Weights of a small GPT-style language model, trained from scratch on English Wikipedia: 21 layers.
MLP neurons of a small language model. Each row is named by its layer, matrix (gate and up: input weights) and neuron, and shows model dimensions 202-329. Each number is 500 + 40 x the weight over its row's rms, rounded and kept within 0 to 999. Numbers have three digits each. A neuron's up and down rows have the sign that makes its largest values positive.
A block is one neuron, or neurons of one layer that tend to fire together. After each block is what it responds to, as a language model described it from the Wikipedia text at the highest values.

L9.gate556:492500527515502471555461431507507468543531495463470560458577545470467503495495507498499548489492455522499485485597574481480450528554561395522488464510531498578475498529477453488503514506526508498473530555550503575537534575533535552521451468498541465498512427444529541489449482491499526460454554493528505508519468495492559469548430482488540546484417433410542475491461438503550539472385
L9.up556:463511491557537559552507444497510454506582540465537468528474490547586551503443516491527555476491519547508427490438473466430483436530533455507538444574526492443490459503519491477542445519549486464570521434455432518522468502557501540562517508474471565589531500460409492509421464515474536550496449474493485526500483541461456495526471521568464424443469445503494489450527496529501523549527
Description: Table headers and section titles

L3.gate43:438463557462461526531466463493467468482445579553522483455557531375503453543449571524421501487453482549489542518507470444470511473428482507521502506537540463564495518470517472524526468439450525466527579533449500493492455503454539478455533429518508420481522567488506501477462561499518474601438516511554498566506480510478511496527501489501485526468412494508492503446458536508495484567506
L3.up43:548448523532520470452525500503614483528529476516473503456454474523498466448465528463491557457480510497501582516522518476457495475457482486488536444500488510473531580518448430480486534545488522486544518459503515499483454495471528419497616477439529506506510534513516506494495465486495435501511452493460470557469487492523622523462419576442466493475441584431519487485478565510479585495423
L3.gate701:509424495489473570496490490559419454546496525500495515469468556451439501519481522510500527477398485487503500505502450537505548522486460478498470478473498563502513513533526538528471543552493493517500511543485473474498574553533496518477593532499503533541547486464486539517526547457488448565461401554404447479480525546520503506480495482479501567438513555483505487524522520421430469511594
L3.up701:516461484482482491517569491501518488553457532601493527474512516509497501472494613499478485467475514523530503537460501554487439479485506460512443530550493511452535478550548523548478501571509481478480517540475487447416436479508468536505543508550571545484475398486571458513490561572515551486457506554520409491497429522522472500492512516488562536455440531525576559520546490489455509507501
L3.gate738:518580509498506501510505490493465518465444585516452462494489505404586509462587453535474494527550545485515499514485520513493502514554418511448431469499564473526443492534471522474513479474562486474548514476543420468518518516467512469560531438503503496555569514459500560468486522538563494513410524525491484564500488485453508573519516531502502523446536521522496571509541473516514454454505
L3.up738:527600479434467428500469373548491528512498577508456499529450493449485527490540521551485439542492505441470439526459547428510449536535542457475502457476478538524438535433460544535484428510538552499502462470459527513504467472477486516507526437531519477539566496523426529440535548499568539519496498422454450509459507530430454564562500535513509528480572545539526566513465400481539525556465
L3.gate1101:501503460459493437503468475496480463399517633592448542501481515381491473501552449420488478541486548489495441530534534555459452453414501503448489531592530501509459413519499485464495494474521528457473514548438468515410424457534535507486553428510494478522443490459510451455492557495532483526530424558536453516513498566458529537490554512499522436526484528487568521437518395532515477498544
L3.up1101:527507519470452501454589454455572535502534421537480441496557547556480446552514517503491557448444488523499571453550473577545512562523454524539544492479489556515539453512383474491504561493507433540474510472487471561511437468568465504607507480476542438519522500452531586469488493492415442481534431442498524505487542433505431505467482504510495627509502527494480519486475489478494506487466
Description: Sports results vocabulary

L4.gate8:481536453533530469517555450512505462434601505564446516499484512508463518519559556469536503601531517533491479450459527539561499521495523530403515504444442418510476497526484467419426441521547530449436436616491439493500501439551469455404537447500456486485508466505486485450514480477555503507491505548486417480541477495503556543485481478573533520500493531512474523448484497536469516549462
L4.up8:519518455492526431521503390441517486455514497555464537488489420468567484558603498516456498576476459480434512485459446565521500507559513512457436563507511502563581475510515530504480460547576477486458485467436452515495544468551509508491540464484449504445489497429499456429483455477516490505558514589510420509465542529567498510435480536553504464546559557553494453457497471501489555565541
L4.gate20:562465482477546544512511547500479484482482472504509499495497509442562508574521435483467517497549506499554526520525513490484430497512507418506499469546537570520483506541487470547515492502472509495532559514565460513498452421453556496571520582449457475481492558528503533506467508574472439483449515545504503545560502468435574467459485518505500478496551490594511507540461546557476449565435
L4.up20:532450481455554547530520457512472517478483535556531492492539493441480528507481478503495499497543470454551512486508430454466461497516518418514501466558534568529463485528497437533518494510438481514533547469571502488506460456520519482558513487457484438463440521542503537446473522576462490477403482513508485467501523455468535514553526460495574448449525455523528518545439557551487464590465
L4.gate25:508526488480566532574502506525484479403509580487433455555503469360560527500507499543517543458535500499507585473514472506470559423459586475525468569547481517586497480511511522493505460459467422482539557490502532548533504476544527416513453490447459513519489412484503507438520496478508522435444457559535515510524503449471590561469513468509475562523477466447560552443526517449479564472481
L4.up25:559535459492496573530535477465541505467561524482466526417501484551568511518494520525467558435500478474487524514458518559542543473508520547455456505495386485474504541493473564407523454499463452449573498483550541477555485580455490485595439528515453492570474423567427529515429528467511504492457506549568459477545444484533420501485483518467424447559528506535473550517573516499489535560465
L4.gate114:561448521473517499487480468489427526462560508486493550476504514483453471499533459497572497513510481440461536477536533468478480510488517431520441516455574500499411541563545542465539458516478514544529606533556562486507453509476524521502468490521472505547465493509482467438497479554524441440458485533538422578411435569458524520498448500447496444447406436475413502519436524451509546495478
L4.up114:541509498490522485484441453484503538521500521508535484527523508412485503497504460473561522502484428538430513474533557474469462548522560492538445487446524538489389486558506582496513458500444501522551580492571553467445391525502491512502480497501481582502503496486513472496539512476502518516511456473462474548410473590474535561523423551490539474523488441507444520493501568451519586558509
L4.gate300:465472448529523477534425427428470496506499551542485475478579450420537451481476472506510521524448546471455527526468491532467477480507540570545557437491501508558519415550454535440491497470490522439525486508507536477514535514517559533470462553546484490513470538502537473464557443503506478461531488519508522515454515440480588605519529468502558507487502491551456506527515460473522509530528
L4.up300:404500537528496561486469413430449462497526468492503528450537484477501439526527464484485469458426458556460471547460515434555604491495526459482510502504497484550507506464545482497505505525533575544503546448480550490524489513475589572522480480616512530514419534518475463468533501466515429486544565482543488497490524504553544515483495434518503485551446546578511458584477544506512436548539
L4.gate567:530501479483533547497454410511510537442524553466445495507556514472524546562421502476543486566516520504520498526481506468511492468482565536510499521526535470441600530506466420489445453539585529480541530505497529557423540531511521534618428481474457552450470528508462442530428560473419519463445520521394551480554584557556462519551517470554552475491458458515429514551531547504463427493479
L4.up567:518557476525520494536462460518491522494516524483414476514572550476513555532450496471530461506497533506475542488448509460539457438520532544513525550562566464461566456545486427488464487548592532483491461536551579495475514505499464484605449476453520547500499546517498449512404552450464518449476497478454521521573613546496448487516504525538520468500483435495487532542496502511444487511453
L4.gate676:488498445503524504507514467474434443487449563490373492537451545507492477519500486558395514554567444559482548516593538535496528475557470520502470493567527538552494509478540450466430505460484475516480502512540527502562431495540487460475457496506511563534445516491542501456469524482536425448517587465475476496480533561478538495455531503527506546461503506616497509533476478510509462535460
L4.up676:491542490520440513513514467432458502492418548492482556434520548465470480467461467574430398538560471546497536539490552483466581526546458470489468466508511440500495565457553460527434538506513505453483528475531458492520462458505470498496437485547443523492477523514519493472481451493575509530496571459492557543478529593473462483512542523542427503523501573589517489473467487521486467525465
L4.gate829:563536523507478483470457426498550489439509585539494453525564513434462521508456500492558499480539444493496544558466499475540459479469535495488520511584567508554527551516484516543514463484523532512460565465566457491568493480546491407555502440417500583523436434541478521410527526522524465578410534496523481510525536522518525446523490523500523528508437473417540499471483518527557468518468
L4.up829:526485522535484522516486495457509487537450524554443487425479506440464498484482529508512511540522483561511535466479612431507535564553478445434495502513504528539499499584488498534495522501569510444429441485518473530533487519531469443581463509436522535506440427559520504444565516461501491507438558489529478527576491526498530472517486513521457464491521495418542509478543495422540444512580
L4.gate837:543537444527453428517553459534472533509412504457531451575484540434542552457585527426477442491512495490554565528521519536484524388471543534546417468441504586484478479501485558515546493523510464553528452436509490542482478501496522480416428465529548411471537483464446541484465498444458501505544480570582550496504440466525387501518557440535477499480528550508490501452473474529499468502517
L4.up837:545501505538404509562462505517441510563495582428529488547553463448465497524472438445453481508556466479555541492484528481515518487453425564497413470544571576491461482510481514481524477532550493512509486465498475462487468474468555484444470496502516479428503571489528553442507483473491491460560517485543490559555492465467430453492552491542459485468505448476500463480477475405480485523483
L4.gate920:498489565471548431447516573456466483467501495477526440504496469389547582558456418509477460470468486571497508521585513490452514396531559488496466510517484479501484518527452530468492449501504488478390529480554530564441494472477527513562449508416463447548484498502566554509479507501498543486563488527488483554463516466541502503466480515508428511519538504525469481466495609533536516462531
L4.up920:529490590511565543459417500445562516483593507469520457496497469494502536511494501546489501550525480559488454488458567505480575476506501478491458486536489483548510507519417484424479520576536490491494514524549439496499511549565512499503531481542494481587528483528443531484445543521528513533424455544501527519417417447460542494498491490536488437551506512452526470466483442497490525482474
L4.gate1012:468488564486531548535480444507493526499544510491469471460469516504553551462462467565534472465443487550487513509521445474498491529522514505496527450463498457531533530540454440509471546524560474528526559500489481501563501503468511473489474503484586484460546492544551536505457385495462503419496463477384460505532525418511550527507490513499514486485588476494540544537498514510540467511560
L4.up1012:485469547496520546569492381447445551430504536492491443427477483507524564491458513636493536522424446532510500516501459478495487556628535583523497440544538479482523536568428491540513525484588491530439555539460550502541480465487489485487456464486527505470530501514493488479496409537520561424538500531450509448547515489543506556550454508533519503479569507562543466519511487536517451489517
L4.gate1018:539473478523510510433614527420551482586558512484423456475433476415522481538564447490516419480481549531468451536500488497461539497463510456498483488508518529578487434471492496471495497542549512497501473420526526544498520542477510511524536482438510472498416485458513573527483506568459471544511589517531528473507501555494522513498499458499510436464511501515460528484528475475484520566517
L4.up1018:517464540503450512415518508509580471515530419495426460490517486517538531426458503471478445534444512551483493490471488492536463530509468504537474481523554524529522500503461480544470561486530575558448509535569457463479498494464487474578575533460502491481481518492486589537461498515495463488507520477488536513495475570497472528469525444512554470515465535512454559464521452506526533554500
L4.gate1068:518484504495442442501493452455499487437492492499445530562494506442494542515454521465466563495461491441402517512502529408481425542552519450553593444510518407504504502458508409474559531596491585558503536494548540480473464495472441581449470453454472454557530518513499433483527531504530512486455451531548471501452443486524466526494496464511452442477543457445520443530572460581453465501486
L4.up1068:528621529522456473504479504483532483513494461495542495487546487534501531527526499440463487567524535526489533488547535557433452491586574520430519418552532469504494447453473440466442512566451447482456519511553492516524366580479508468491490491480468488477458484533467466469485550493534539469508467496481491491529521440564548467566427476481556477497504512496614556537505496529535480453504
L4.gate1069:528486482427542496503426506472541459517463555473420492486550493524576571529426513513504459498534528529491462549580528462474492506543550547518436454467475497503466520534528471522488463606474522462465459492533411481496505455469527458548511540488493532484407538536415526467462523535505535464545454524503514485494482433542545497534471501520508428522526483496490504525483481512509541527478
L4.up1069:494465491459530490508462480436558487517521563516462518515534503428601542508449521503540508522579530509502485601549535446480503503477543480527495484455501523529431534548549449548463490549497496482506419538480466552455459435466493442540539525466480530518478476524460457422508551470496598451514455491471503454454580487513552483514516505542462455503486483499476474519411510471495504504461
L4.gate1300:535513439525468471558518500537519540408516619497557500456526536452497495487495459471468424557543477518474501457495429508532444456481545602473458506536499478525450499502463598559457514498496505436547437497481540547544468473436455477520475487524481487468490568494474578409445498478475466480446505432475436541515524396539516458478515531487524537510530438465532539570527507473524547475501
L4.up1300:529514457509488593552484514544518532485518575461538589458546541473497534522530487456443476544534525498436509443512454509513450492471489563429444486534555503503408529527483549523523547503523513444531417471472502540511405465480455514543432562539517477511517544463460569491413473477477426525456465462485488490443518507511519446461505555490514505485556437489483528551516461463535517477540
L4.gate1309:518561504577514544502525466533513436485487524535396549521473492492504519590449453474580429530458511530429551512487459492555506532512509487441468517512505483481508366581507510511565488478570471548548509565507529518558553453524486482554526513476422487501514521551460523461515464494499474563456508502516474563497425529579488518462447544518525446496540546504594523545451547557455452503503
L4.up1309:510502529488458473523466426499498492504539492416425549487440466525559512546512394463620428537470459546462491528454475542529545497460537461468469493538521513548511462526451488453528478487489486549450567511488460556495515474507514478516509515448450471516549568551478499460546467478456460530462537530500490591483447573514410518438547579579534533479480500514505516460516529587476498462474
Description: Sports table and stat terms